config.yaml
n_layer: 15
d_model: 192
n_head: 2
n_kv_head: 1
head_dim: 64
d_mlp: 512
vocab_size: 2048
activation: "swiglu"
norm: "rmsnorm"
norm_place: "pre"
norm_eps: 1e-06
positions: "rope"
rope_base: 1000000.0
rope_fraction: 0.75
qk_norm: false
attn_scale: 0.125
bias: "none"
tie_embeddings: false
parallel_block: false
init: "uniform"
init_std_qkv: 0.0523
init_std_o: 0.0641
init_std_up: 0.0523
init_std_down: 0.0
optimizer: "muon_variant"
lr: 0.0067
lr_mult_qkv: 0.5
lr_mult_up: 1.24
beta1: 0.95
lr_head: 0.00751
grad_clip: 0.5
warmup_steps: 200
schedule: "wsd"
decay_fraction: 0.624
decay_shape: "linear"
final_lr_fraction: 0.1
batch_tokens: 32768
seq_len: 128
doc_mask: false
train_tokens: 339300000
steps: 10355
dataset: "wikipedia_en"
MLP neurons of a small language model. Each row is named by its layer, matrix (gate and up: input weights) and neuron, and shows model dimensions 0-191. Each number is 500 + 50 x the weight over its row's rms, rounded and kept within 0 to 999. Numbers have three digits each. A neuron's up and down rows have the sign that makes its largest values positive.
After each neuron's rows, "fires after" lists the tokens most often just before its 100 highest values on Wikipedia text that the model never trained on.

L3.gate455:574495478548591510551571502453523451463482518486616446452539514463517504445504437574559531449445560480533431448494585531560545565458483502441454507431423420502512509476409548551474555597491474505519478447461541534510441483504509499432546467450444544544339455515544436461529466497505544453504535571464414531459547596584476464501451463500545510500480537515491529534510395501467385542457614520502389540496455514522522589493517454585487447463506555446440498470513553391512408517481515512481527596517520516527442586420539434508497458464493485385523470500529407439468585456446468566
L3.up455:506542485485512592538558492484509565424464516461576547488515478449451524427426433505458436598564521558525561559546482620477504550553479350476451424492420448469541502465503401489497505582453464517537530507486472552452534518462474498407506404491451593458483568493510551549418479564496580471546469553544430559476486504553440561480402531489510489501534546427504488517505523591468410501476540457434370589527523489547523513497586455565459500532531538428451453481495448486526557428526453553489521441500471479467523514447507396558437501409612536439560475538532537440435543544420470494
fires after: "s", "ri", "la", " Ca"

L4.gate269:518476434483497541440394505478468620431537421520460575428466475541525428512569492456515535446542575505514569515578497445537533513468534479560489503426511477508455401476483567545464560507501521474505471462523534535400529530417525479542442529507572530455505459479390556481425471496451462487571502502570605512435501532473621451483471445482463513617439578516546501498466589428517584426581468418545435471505511484510469543506470499413378415577460489463519517495505491586518499482409505522501407554455602534490535385547481561563525454573495525537491468515467586529476495463529510411
L4.up269:563416485524478629508406546475571444508505431403439455499489477554538457577508541459463464463521453525536531480457536480672493516463465475523512476493473467517561568431496471501493528517479517493499497395512480366506541502447472426549420582421487510477417466448489533535522542495592530519587457428530511471583463540576530421565489439566555502502461467445556541537539561428544514486487431455376427517458521442512504520503516502483501508621418476422464537509563525507462472487409564533559417581445506495420565465541471495500441471577447561500446447515518462443517537439568470550
fires after: " F", " f", "B", "e", " M", "il"

L3.gate201:487450471517444491461426506543478524526539382422488524514540514430554454468558521433424488417438459561545489442429609468596551597515575433606558511546510497509525452532476473529431529485396508438468443540560395379482478512524591408540480539490471472510377600539499566426486540464497662526540515417559508502495490525534492483434480534518541491462454420485491491553555563453480539471481546472442509550515488483493491520523473495390490488522524560574502519484585445543458554534405459483567500489492524497552517531526538508452438473575546547530486458486446486379435487514466554436
L3.up201:404435504435541461515439455508483544545485488531473484456475468447502468523535567451467507447500484525516425513527605523522537610531535500572450538532577515576456458431475511571395475491464539496566486461469519488495485595490502346483438517538437556408459433563437447393482557548623552471472550472522551515538509498419543427445458493583493498445436511524527512614509556497524519512493476421539571503615465456540553543519532456425513416547422553581483537453512491486508478494496464544570434489466469539573445444584455565495519454585527467493516522452472537511420555479631472434
fires after: "st", " d", " T", "t", "ed"

L9.gate313:386491547496494464474514547465563529522369597460487523516502555531561471495520480537473447497539527544413586507409499455538528492575473493499470552446547421457498460529472514631490480642524525485459492411518517502551417387463520414518581551507500521558581529467523472515551408496470536573495568536502532493502433455475474514536450505507531523508536550525509437574552539488500506516471532536477495543475493482426524537560470459466534510563518534538470458335511518473580490526572469504531511609514453664580496512440571542496513640469491529470567481407476460454406504555553509469
L9.up313:550524447535500456487480577499418436490496493475544458445512459412476619445510551546500513467452492452509475453484507513401515553458515452576532424463490481462565468603439542552465518373537503539417460569511543517425496416508581483509467515507485524547474369527381473535516445465551509467470573450492556523482454502533521455502477542476531582510470582490468527488474581412525580479606473421480579527486593557444417520582510534494471364532507493551479512486546430511521426456505434553562460551485458516488528564395466529363474509554478498444458546443457530458559424547528487548
fires after: " |", " Re", "===", " Con", " re"

L4.gate426:455535490504452521541549537381474480483589467504523536460435484498470537398537530513333592562426561455566476498421501457527525565499437554505459509493451550483472536474526498509482513513579470516497430504368435457511486509497533505551514580502540570481599450555510514445504491519513528398492467557459489549533490509520523566511616470527403469490533583501452560449482419516549502457482549557488516591523538536516427473580509491504417543497370496439536498543419516447443622487562558440445514511405519557598484423532456589481455468427466462503539481503538545489504528397418508507
L4.up426:476462452478495505506531515612490509450552408544507553506571534505511523492528582491469440576563566537564475461552532497551526546521571504534591471551460630492534450478525511503505419550507426392591477533524490534455522497489413541497637561568437532503440475499433533461559421520590591427472503502488455486537477486476534431583472494517533544412488497504400495498517585424525489480451554536487499575547565501510424539531392520585522563498474421497544539535508495438384478527552415468446521462460500595512515430498481560433481481494530592510597467520557384458525499464504508411
fires after: " an", "er", " An", "an", " Man"

L3.gate292:497460479478512523432452458465505570438484547526520527511502406505489518525498418463449437478460562459459493572537501433463435462516497433443585400517552517478453478518540553570492482541498530571573463637468528494522458549524447538543492415525508557444478534420517405584465485506527436481427530445486497629430578422606476475445471366452424565542502471471428526477478497488537557431504465498526448560405504449505599474440502527504338535436498448531490536456594492438410451581466483553458491463545433492464482492439478507497520573440437545482424498520434528496472450441512498461
L3.up292:529485530470526463526422602559506513559512462496443551505391487550519513478501455466461593458503337498528464447556446423593506438532448419493598400528479468559445437562481544603518430476443532507531460481509471484533438551582477462602510562526508475405512571379582503488498442466442451511507537454538590522481502498512474506478489508506366495466460467433418465534422550472549562461429475476522429536421469536545443467527520549454559527493474528469532476485492517505467534518449481397487566497482561533589500405453409492439472490542545443518429509419452451483577467523510567474
fires after: " f", " F", "F", "M", " Sp"

L4.gate356:491513518469481464546495583555415590552535478468478507507539505566529501523586462491534464553543417480428486392447493533575490460414412350392550532432384446443507539470477508567551587434462470465532536515504561511555560548508532549664408434516532400519482484504420408549497494526412487557507533477561482544522576579477507499533455498467458433490437511493446464477443511516590438514547518533500531538556493536451514453585558506489560484506432461531441550568516483531619564533479478518502489574486425469577402505506559489437443466528474511488535543533504462521544544488559524478
L4.up356:492449475496484507524504520485587465546477581497520522388507501596489562393516492543615495506493490546383508498506545433636507578479525534485483501523476562566546459489500523535370631495452534520464628470471514442483598376472470512520425434478477412549442515533506387444543541534452484529581525510547522558505475507499458526562440487470431440471458479521537499514388473512582441416480532543484502453537451450567488514584489476522558508554559544560462526535471440433602599501422507486517509545480479566494479452476584507464422499503445530488523523581515491510469510421459430515
fires after: "\n", " (", ".", " \"", "-"

L3.gate250:497446458631505499528429502473521523503502414519412457485437543495504572625435559551493574493509492452494480567520441569463471544314530495529373545468450488416567485537484510512558546464498509491496457471539493507557506531457456493509375445485439522536559480544543566433508574567471479539591513498365521486487469514496554508500555595473540490522505554489451549537421531587599429551496606463437457512440435504464449444473514522475404452485486493507555466511575555520497527422575535456514543587511505561499499471466509506532469440467537462481485550552523526444454567428438539594
L3.up250:474479548530556489481441555551474504512508392526456547500527588598500571577396516516475517533482481464547475560504364503440527472445601447508436481519448461436553408577511542524531544494536513475504511449560476513574490516524472553553399457482432587502512529545528621532498598572445588468546499523415526520484549488521643513463459562517544486463531532396530503505449523518573460623533561452428455532453457471455480456457518525486519572529396511506487481538597535445434589497580514491486531554473517495504549438504497475526432533438509506428464574573577530481516560427499468574
fires after: " ", " the", " w", " (", " of"

L7.gate120:472451473513569468503431413553442552472502550480562403527425539379562502492494454582479525466474524517494555506532495535532562418491426488396454521562450341509501400389436529578466563582521532505434527519614533425409437504422549450486461524397601490583454501570518454498477506469536460500397515470545453515481576476539618526555369513548484464406520472526472527460520542468466515547450468498557524503540412519468515506416421481546510483444522442564482521468532508438492535482542511497546527467551535469476431509487475503522442476569568476521513465453530457570490515522456457525
L7.up120:445572499523523463576515422448481459413486593529522445481524456577457597508486426478554573466493498470523522462452515504483547520453540452449567446606417456564473595520454449503466408522545460472617509581605513492555541486496436444449523474587469565449547456505482466500455485564465558504438532523551494518605508517523458483535479411476546501473577535510415532506453475520503442462438499450375443514471526521587511544554490478602494572490499452430461518456500445443450501423557500500360506538456486401408523558459417600531449575535557500517487509566527507493562522423495504472
fires after: ",", "s", "li", "la", " de"

L4.gate401:452542482518521621483506489478477512379492472457534419548541537537539496501525418589520606402474562548507530511425522545584518442489513515543542482474521532508446489492435460603498497578459466586449554464492459481570529409491565515508534528440565513491460416515540580481549359502482508524539557453489516405566511524527492484489564488539499481468470593451453470428561449442455542526528483498504439445493543614479508484459513503512457532444469541539437510483560528433582424664600470531512537554514554564520517414563512524551514465556381512450464420471548534472535482531458420427
L4.up401:465499390485528607411534557518520523472447499446536493416465551500515414471458467539500594476536517534499420468440416532437593446544468537543496526429446573462502551429479494514491552611514517477389465487409568449561450463503473477449473619460491490466522422519469474431456393522541491595568462526391481419556481442492459492458509451479449471538529574524570541439501421514500535446454510530509529482385541526440554527462434435466521440576437542514479553536560464431592449559485486564500470515523556537532425457530546438509466478546436517553510466594467421491487437580516511513
fires after: "ur", "un", " Mar", "er", "ran", " Ar"

L3.gate194:414500479458445430459557506426516452469440498544448549482486442522601492453450443442545448563548436517474599459532540486560529492447467460516538575538398501485471481487539511503475376522598529522440548539472464446504411486523498514474565442452529424507425488485549471451469464664458565445493454476499436557419451477547479506476515463551483519450501536485526494495489544493497467492519575576475372493509568510436458551580473538564486430453486602536465449452554449458548476512498599471593482444426571535556489479449495403562465419385509471390482520454532537475567452523459469437
L3.up194:498393491502508515535473437525435501528512456477517478533466530429518576492484556542542498456521522512535553489490506603580488548422492390591417439416354545552534468488502582518498554521585511454440465544540407411557456543488435492467499542487495509444486383447500570519524502547498489508548428506484431571476443459463485582445472467548494481555449572489473399591497447445589442451529495468484548454518567548461519530444493547609584519529479449504479584456620508514512496440477503580486400576518503553532478520562547419463513462562524456522502535547481483517626456570474565494
fires after: " E", " Ma", " vote", " Bra", " ma", " Me"

L4.gate466:497469439554415422506498512463504513533520481427473543469514401457563577524608459405438408497521545522432522497459511529414500441548478496475453587564526444476524415508542512451442427488490532549462454531554552413509504490544576386599388563412456471532535506473437482510442553522504483499520549446404431543587518637549531573533444424506523473511559441490471518571476470530529459472418517428512492445469440431524457435475507568445494422476547564487502512558456581554494474526554445562504469463514455444591490425498458446462423513561512533481527422496550597519520571460502480518
L4.up466:511499493494479376558439432607615546499555440442586588466523522517509426552453515499473510460438443511513528459524546514455464486443447533512539415504536530526459621529508514486526462542441545495433499453482519500388616427546464452546489573483545548534466527544428554443480502532546577549493485510544446404600448481493530527472486520379465446484533492529558498573443552453426506508526499578464551491476505448437484458601526458453508455537512504496415388482473563508535563546482518516589513562563614536452456545577478524562535466589593495567540529475498456494452467542590492551
fires after: " d", " D", "w", "st"

L3.gate411:433507548589486410442500449452494534460433495517564470407448382569456561483575472393496516497509517485409587450518530510430458589475455533497519479542524484484559449549491496529591445516437510533455538557531461443564430409590390600460463470540552427460543562456489433510459360486526405453511430452499499512547447610563468518475487485543456490463458524535404512482448507472527514392461486510407469462555495567559519527524456470507443505541471402484576455434477442532529528489506473566534458456509601517538392475479500516533516479421483481483497462504564430460463508484467477568
L3.up411:486519507493442512465494498472548560468477437446466570531497472462500442542501519502429395469501481464456487490477492439512466524503398540576451580538497530494489483462626508572542480534503498481555370502549449478469514572508532487476462530527470468336519478482532508409444462539529420402555416391527393618516472442443447512485523440640498590430536557580468441530458482453568494443482416580482498474519474597513469455510547525419487588536537432514541507521547406477449564512558517508560467446461522503514533488427478449448521520514537474458371511476511517526562439574542523472
fires after: " Ma", "M", " Co", "te", " Me"

L7.gate149:465519470557536558496530535512471547476470533537544535456471502491526524481569484572539537566410475550527552501458553556488398498491458468594583585531475503491460519531506554512550447529508516549427545540482523398370441557463538469410456452534455478455492476467408476528452562512501431520437509371455522539443551520554520424497464537551441540548586424481496508555575481425430530545594455480520510471558473460482527519535491450505467467466552468526563642444542491472540479475528515559592508382514499602537479415495574581506489487503480478481428488345529464387520566421532462534
L7.up149:539558407561506451446531526459538568583526549478564458545497481490559467492511529504469500504519478399479431459441543469524448484482512427601525515516533535465508467455552414535486495484458528421422538540469515450473509539570549435444461489543448459590494547425373487447447553554563528455447443563452551488521475436541419480358533528549531532473586459510465500492537509568495414452502469459407455537615560442565498460512423397534467506536518505498580522469451557594428569471616458418528435531507515490490432416543541532541510349447557463503490457549520482532527480521514495523
fires after: "\n", " We", " we", "min", "im"

L4.gate446:490500445490601626556513504528461511445516538429508424513527508546536488506477470487466532419519456504489457565532501443520505514469565438488480470507426613491470553480437547492515401453454507533491564452460519513532487552554522518422511626538509456473493490484483453508536448517479510497507580445334459461440517473443539378559420587580441524521513501479497463482518476569451467476559505388570541537423457487486534400562579451494540473504440484577517524470464530550475544544488520533566569506493508530479453588506581521530573470515470440506566387630586517384433509413532552484
L4.up446:479496563550435428555575601621566494532604498454538484502558508485488560560551541489507495458572580482496502496520505528441586439424503489460453500526426438477377610465478483565628493505526461494529483518517573403508532496468517530564470534450460480486521562569578524530501440494493528484510568513470466485393529564481593497383436443495500542559415504500525533452535473520493445452553534522504544552509471485502421580557512453466630472479480502562453474470538628470576472461491511496617616540448443501425533462565562531506444539519536536513527563472548532554544488469466562532
fires after: " ", " \"", "-"

L3.gate79:592452529449456452443417511481391438381567501593483561543492476525507502507484403523487547461507463596441614549617538526494464495489525430471460401506395512420551473535563478573550485537589523453518516520505529554496438425454423488472496399533497470509476493490554454489574470540476490511478551502479436500457491528516540546506456453469532464449541522519490472404509451553528456562511588474525478466503520508529616448507541576497467492537509527498464454493493701462428532516509479462453525443500531457515481402426558481505557454525476459571523459464546461383407500507493580424
L3.up79:523479390491526549518528487502530423539470476429500507550487512528489609547518454441467475350454492504495438495619539492429410474446511525469498467551454581474446446517482443536593567527524588492542541501418435450543530493558432531487443527501443483492480592512463547533543531446604473554550480528515581441452482523463459410553539528507450571559400539483533450491545577388465636605571532504540552441537509552468453514630498565518532541481575523446475496501640534491475492543504451461478478432497458492530578463568517500576447449519527476510511463503514447469489507504580448510
fires after: " E", "A", " No", " no", "E"

L6.gate203:460478397475585484521479494412469484603478568420489518481496446518503451536529493518513469460476447548539537522446492486614509526403533484552518489425591520464428510513456441461492543507429467535422497559557488448511434459477516368466469551435447443606564595528492544405484479577465539438494465365500578539441463495504457460462500465568573481525587433458517559506422534470457580461518458517429477457415535439530542536460451463498412462485538498507522515547512539526402422550484499530487511499543621434408410534500470512544491523471569437395473491457541498488490462558453420460
L6.up203:518502529452506427493379476533482552575421562411493482478480545511493517589461599450411502501513490562562501432518508420504458549477551572553546470545547596455560513540449547511462546466523369476516460556467471449481447560457525530527575554595464378538398473454445470461510454540514489420524510459538505546569538463524514463500526509577539480568454416497486589504502492561461538490600447488486521428496471442553441533520453464518524509451420475446516635473547456505447609488547408481438496451432579536465410491539456440630509486526527484520492484439511465429455532517478488431
fires after: "il", " We", " we", "port", " Al", "k"

L7.gate270:430441521503478529477434578450457466621445530540546474423440473568543518488519437426461514480486570450452547513474430504533442567533459491557525497479468500508520437566416505456514526563499478560495532497508476376514502373476446580514492499502469476477440409502474481541407532507519452353504536489411455494418419516558578482433464516491513398557402356517441502483399528453560472406411502535552511532488516542484578392526503502438447587458552529518549533522479520481445559502567532514494502482569494383535557561414487529486510478473492542557577480545463486445481510501538539490
L7.up270:504437539582486587500469531521486504420601546552495452479430510484467418425464504504571540643495477476434496535543435453494595369520561539534490460580479624501602507469509441495459439550537496488492483568445523445483488536475555495498566531586466490465501516484456473490505598411548456512416561510455454527581571459457553507515527495495553407486390498481452492430490395601505505504521410499534536525546522512520463488543482482583516497480499397510516499569389539596473447382459469433502486523460492431623537471551465554539453486523516542475570493544528461478518558544467467503
fires after: "\n", ",", ":", " W"

L9.gate493:470481541530465459452529597522474480483547493540549565488473455509427494530545451520524603542558450557566606507471468461530528504554505447440471497526491546533389437455501468521583609539506483433566531598527541523504480531571455413484465608399528562541493589488513499500409548480480494476481447444443493483558450517609518522580472444539498522491475471485442538470412566540531446442467595516467480507521572427466533559565506508563511493462501434481478457600518469604449473437466567530485495492461559504502513479550481567460445609432520533542401629647519507527551521493455432459
L9.up493:510438457491522414413571539488543443566476519515464480534571415441445504531594470460456572494507543394540598509466490564527555445536569498485521575529495435455515453551554530528560519465541501490496512532566563509518553529547378514385519468508452533474487571397470464535481462454553504439445528493349507489476458559526413557568500537499509448533416508566489574413458474394455533368395538519544566519492452478506496527475562514644470569502509448407552485483515530431554480459517502578548512485532466543532519405479552527504453508533458579528539557559505459490505476443474464537
fires after: ",", " is", " which", " also", "s"

L4.gate148:485421527481508436407510411508524547460480493470661488583539478549553583507530506440530513485449515501485457481552522582580534465586576485457574440508519458468467401537591558547518440508565614509423482464568555432561495526519463487469470537533465436486572530361453571517498503501550452482541507468527503518483463525568459584558443453519569598479494402484410522589524489427506515445506568495538626438481460421534532569536505482472511482480554528592459470500539516484530537559444556491402552447535463433458412445501507479485502579487540484490482455514470508531445460537462398461
L4.up148:550502582450613491454495462486534494425490496464560506546514445559438508543499541349458472483529572489529447520529515534548494421470490553420525489534518546415514501508445601450457460518416603522522457519473529497463591488525505479537475435551462512452488524484414472521488428528529541537370551526418499417461465552542569435457542557436463528460472577485576551580452500541432460473561488569566520495494483504571518450453504592533495512451515464541500591451389457601523533492442485544615512470459506453488500523542548548601463494552565529541527557470562465556388618502443528529
fires after: " d", " Lo", "ra", " D", "D"

L6.gate101:431509480461461500469514583487475488548537483509549531488526453452472483534592534497459494574517492475539522481529445522485465468523509456539612516446486539437512491555412388517525520522594401552558473643562605540440497459398463582519418462488449481496568549464512401475483523502488439568567522432549479448376542514481448504547512531535486482605516434496543483554454494528390420478503405527436529439537493413505490523429474506462400554578447507482466451462479518665520555520465480539447473582511445446471465520584539549527511499511538486426593489520472545533486483542531418456
L6.up101:366477511438508509483503550493506484479531533525554515507508525553432535536479491499415533380397600551490471524476449448420539574561458527498492454411450548424482542415439505488559512513536485490605569456567582463499401469533536551453472539432499443482538419545527462361496562519459446500551596489522485478540498508555535444536448456598502468521548601540464535415548467536442466470514554442426555497459457514545504531479386529489485455520474605435521517495435407573553535487455437529568470528461486540480504612537468429511505542541492387568483462458523481537508542581503535525
fires after: "ho", "il", "hi", " ", " we", " h"

L3.gate359:529437461476552513479520548541473560492489547541542495452516461453511436522540491570520458492442498457522469534526519467445490543532504407498425477475391577447526583476491525470556538533565591496493511501423609562501467539534478538605511635554520600523438496510461449507527560549508441519437379561489533540517530469447558443518532509489539427607461474522440583522409561493566514362493445508496412401460495455506515515435501459491430564538543506620522509469437372451395466543509457557489566504487431549403488492508441463537501625557506553484511500540526447467515460495511526505
L3.up359:578562495476443515530464621505589487527555494522510475516466557551507496451513465507495488448505507505435467377484461466555516482529552437536468424519449494480492494505407576522479509475505483400446462464521492409422520493451402474504410525519488461556546466556524611565500578452428469465468470462460438414494590435517531494492568435584448547521463411509551473485475569490511477450577489404538454541535499543491498520517515532514557435640430559484544465493497539486500576495510586444457455593482471565533569474624415443512492440487455497527442331492410476416520509502508525527
fires after: " f", " F", " comp", " Ch"

L3.gate61:466469477480510394522503513564512556582589528528473475499515451545449550500464530412516504540513575507561555503517475531549458477469476504501466578533446552479497462454450624468464475521489523472462616471454492499549447533478529497522548477502390457393494665433474516465448560443552508555512538410477604395439457473472435475523586504491484495476502445453475503553429508577466537540587522544531481548475430555385432505468522443533429466522438578495504459418518549541449511585458524555420471435498541476532628492503501531487495504459515577586557408497405406471473549519475444510
L3.up61:553464557533482535606522471497635468525601507533518416441440431463591560390502511616484535520542539496544566554438499445460506470471577614504492478531562441483507476531399504506386467575501487475464496555506535508522475508466493388487478530473479455510515633456553557458487447468403487556539539518533509509551553564513570560473486428567580484538524478484480517463513417496463575570516536526542494601534477510566577492482523507551557507491511467510483489513436509551478523425437474563492474473515522535570653472445520600540552434489498533527479466537483500445609607431538487497
fires after: "\n", ",", "wi", "i", "der"

L3.gate186:474478490396561496393536527462499562532426466520553553471448539568475547499591526450481453493483386465480574441475511544430522381521483501459492572655501488471498468598503460548479543521512475506409619545522518534441504504559486567547522418508526449547562448476493520443519565473481483460520582553447437560446480427434470484492510475477419554588466477417503534615509439422557478452492489527555473569580491538536526582483508444445578515576487567506497510540549534520528414506518536391475420486479511531588480418474500517523540455563544531406477604438477467548537491499505443490
L3.up186:483482511428551516544532494524467551529542487619526534556491517498535493451439443472467492500454546509497499486494535506524550581488460539497505592500487575537549540514469583490526497478565542536510497543509565393509529527509500493502510446567579489473505478461472510431497504478477508476513561495514476381498448465417531508407473490553370448531503461420456429549559471541526394557543477479515480523492464591476554480379489494563663469471457509412462484570545445389543528469521498620378380505498525468438544545583601561454456523461434596483547607434515495517540551583464463495
fires after: " Ma", " U", "j", "ri", " ma", "ni"

L3.gate412:434342466500503585440404558477456498525490458528467580502513506525465458502482406513599557587448500531440486594502495583492502472474431509484520535502482531443599494527525527580483540474475521567484495463451526515587490506515406603609518551595494380533526474552482527538484440429427489418478444375545573547517552543448518472528559514504471409615418485462452506515394508411555535524603517562496580474420512510550528476467560484512512486473481496485595561511552523464470532558452459527522483472490443477452563482504498500572501542501442466510450490527548541563509435400516530463
L3.up412:550492483506487538530477457495454450532512587453489465429561470469412540562499408462544606552538440512473470539504445449525523555547391559459490574575441549407474494511557545532538503538420453477469515519586613491512494497533516514572491579499491467512587580457464500485556488615466549475516418453543505538540508516599447405450551507476552377486470448533402481623461468504500518542525545531515480407396510472545527473493529537489494481533601503448518557522502503508532546488396455532481529513451474434434517567481541507554473513490577335546482531484437468516535521422535425412
fires after: "\n"

L7.gate166:590473536439517532500536469545539507568490481606406458475524528518525474505453493466575567561453453555453481521516511506481473463448469484520505518447511528442473519468537604453445468516451443501529460460480588420503549465554668453562451555438531479491464466567496584559418411523465390369439458534474487535460526495443489537519566530480474483474457460480467512543474494520606500593489448552556531626486482560567503459477483554433547412607519507431531497488470528506523615490555396499542523469544533493436472439555475492601431511521541541515471470448467465506427602389519524506
L7.up166:497533528448476550540478437444547493506493566528537471378585508505480444483443443424519528513507434545517540581526506496504507513399472538537562507529422429528416503590541533491448540374521490451551496548512480436503470539481471464513430383498443577477513564459546519522455374598484410461551520446458508503525536484546522496443526542443553518519515537454462411470475520502528436561470497488446539487517514520478519484588524492534480556461573501474482567526427534559503487484588548593480532521491585510405395456492588568585498489567483304549558516453514383577534479488541481505
fires after: "\n", "ci", "d", " Mo"

L6.gate25:440419456512523530547499448471539529507500573501570491496518471497437421536541477540621528538491576613590519528487511462602532460536427638506482552499479434384494462498457569493540484555503507455425553524443503540474384538532389532502571502546483516433497494539542558484451451447483448554467426621571445541540558598535506468615500583524476477549578459381453512440563507523481464503577528482521446559487489533489496524596589433523436537479500486418512526497538465426478503526529540497439508390459524506470553498552429546454538464458428466500508429538553474464505533525442448500
L6.up25:569466422537509480554515522489462436452523514430492469507484466571426481511541402435573554505552624549431448534514478615502571465575389521466515457462487518498575479515445525468474463566553527478550495443501495485515464466519458541570510525565543623470462477514476555499568495531557533490505453436475536553412435505538594491503442540422567375477506449516602529519484555492422455497441534519538391469488516512511582525537485479512551422532480466361552548524417547444576491421499402511544548480571540523537523494490495533557529507589559516484461470414614549477527468495510397467
fires after: "\n", "ri", "==", " ==", "la", "s"

L3.gate452:529535581525571525548495601464595531486474537422600487502440414508552514637543460467475523448512537618502491493475438465525561472471549499497545475436513518507514526471450547596494483598521547444493482498400548497502503465456454552557511531473461498547576499459569468519379429512470504474558479518457411466538589550503415459464554482486521421589546537496424470539510374481600516459531519491503519565491522509482453489511540455525534571541401503546373493457517511469455540469549464507488518570470506609536491491547523502552555444473484537485537412553548360488487495380416506452
L3.up452:464529552436531564460517488442570418504500499417521500494542476373568475459449440512464548511500480577592428515527539458490417471467519518444526524457518550577493522386535531501488532590521611489534513506516524486433533465469493392516502554386510552538472451425604429501429544541521570551553587469541547386528572594509624517467491425376537566628467504507503575428440555520507519491508520465435454458428543494502456452515459518525500460482508530557427519500537522530494496504533518498545560566534493507503448579574502422518607515543549494556582492567483523461536483472447440503
fires after: " Mar", "ar", "ur", "on", " El", " R"

L8.gate408:484529475533537635486483467521519455460506464445496432497469567532599492433423504482428458478570585494549496549531530500487625571498501444518643500487478529513497502504406502478529534502425428561502498514507486447569541540493517499446504554535529373415482473538541571564463468508568498498517482578499490426455424540415448492494514565493530491627490468585472482517493527482429612490548521467477511444511549524404590485517463460510555433469423533530454560436508506448479609518501543415494504510607653491453530434486458535586556472490548509541583432521505511468470463398464532515
L8.up408:531489544475445430577440382501628508444501520493558501310525530486467579505604469488578482501500514459528508508431397456387491493505642452474548508469489591445553516453557527480539483488479488446509505533492513489491481544487489513419602393569539460459528522523522413561536530536440507411553536498494509495472415464494533453515423467498474477470388475536411587555436448493449514514501508502491552456455481421427513550527547425538459485487483347495526548532527495465542483458547459555553465434482550484455512428523489535408540529588457498446465523457553544524508462522468489535
fires after: " ", "-", "t", "it", "serve", "ad"

L4.gate494:497511493507407491437530519558537539490536465418597556423557457457492515488552551536416511503555534622466492472538449609559467528494496515495527495487474523472549446513549606544561482510525552463448596491519499551511616509591499582477433523464500583484576497420503503504445467550499591532550461398473504455476491474545523452494597492475487463520526434511483577590547503577504455512523554504403528461460393545427470588560592588469403538424571570547439437534483492654513467490451460447460505504460518576551538561526445460428549492477464481553564528497516475471492584484486527506
L4.up494:516461469470464464465548532528571553512484500516519485496446524520478590454495472566502520481561513563483473558595484524541607559553455438487472617498459476496535472534507539563458545500473400457370529531455505536502470507614558564476492519464478453571523426435471507531488484532401574457499446526390490444541443462508594522490411465513508393505421442451520579541442486538500440424519558439436428568483539487478575550425475442508586533420481488493393467550525503494532557442483476409433501472513512610470597509462487475554394475462548522518493523439568404498454581470444553452
fires after: ".", ",", "ra", " his", "\n"

L6.gate91:482546497435499533499453599498454510529436462529453470497469501563475552496577530523486589505517402454533402494385498512500527486478393488498523519557520478529547481500461466476426495469549487466564480506526412557436503484446433529475542553461472446577560482502511497557551486429523512394553448541439476504517478535494549462488650586501375537452490494541434475514480568546435573521608440477469412541504451488497524481618497429529474500515540544487493457553533428508490493516474583468512504466413485463556573592526392572510441513496456434468537510405515640472513451507371587466
L6.up91:467548462558460445526596534501509441550404422517566414622500521428453497496497546448500515510524546495503439476380492551552560431488455504489489575482427482550507429453486520402553362537438530479498528366551567460483509458497445556548497517596475413554501542460420484481442521460523488517591474505543429498547463591464558434452533502513459505478479508444502467496557478478488495459528426517409487547550493561528468532485400480487477524535530455482399472530448490570468499415494587490440496601428483481588465575486488497521475450426503470528452411440487533449595523477554389457
fires after: " An", "an", " T", " At", " De", "e"

L7.gate307:415517489508490426403458466483578479457481621502450430532442496524549514480480534461462466528563570471519540484481547516454504425423489452471459522475511586438511491470576516517529522452567516453522521614440490441461559528528513459612385456496517418523508515506529478467458520515462483539589538601464530448586482592495562403593470488420384525510532496482408481439502507501437508471591503556452548482454498585569478494506530534447460640473477463582513458529438497560510587447434450510433505493527508507459490516510541581484528430452621583504468575533513529573445440554446443502
L7.up307:325458498607443559465503533473410574493630459553401459483591434442525417448435448527529505514497507477431495462575503524580529478464559513585568548499549552443538496528556517448526485562463466524438433563494500576489461540544564533516498504450446378476486463570558575563420490536469557584543434553581467490500522429519573534424557553536423491445482523464440519502487476459480526491506565471493524457484523497529521465490446482443497508419435426501479483549531553414516573490465544536519591549467526469443479474552473610549443533460457522491558448457536537472453575444443541530
fires after: " St", " Jo", "point", " w", " (", " he"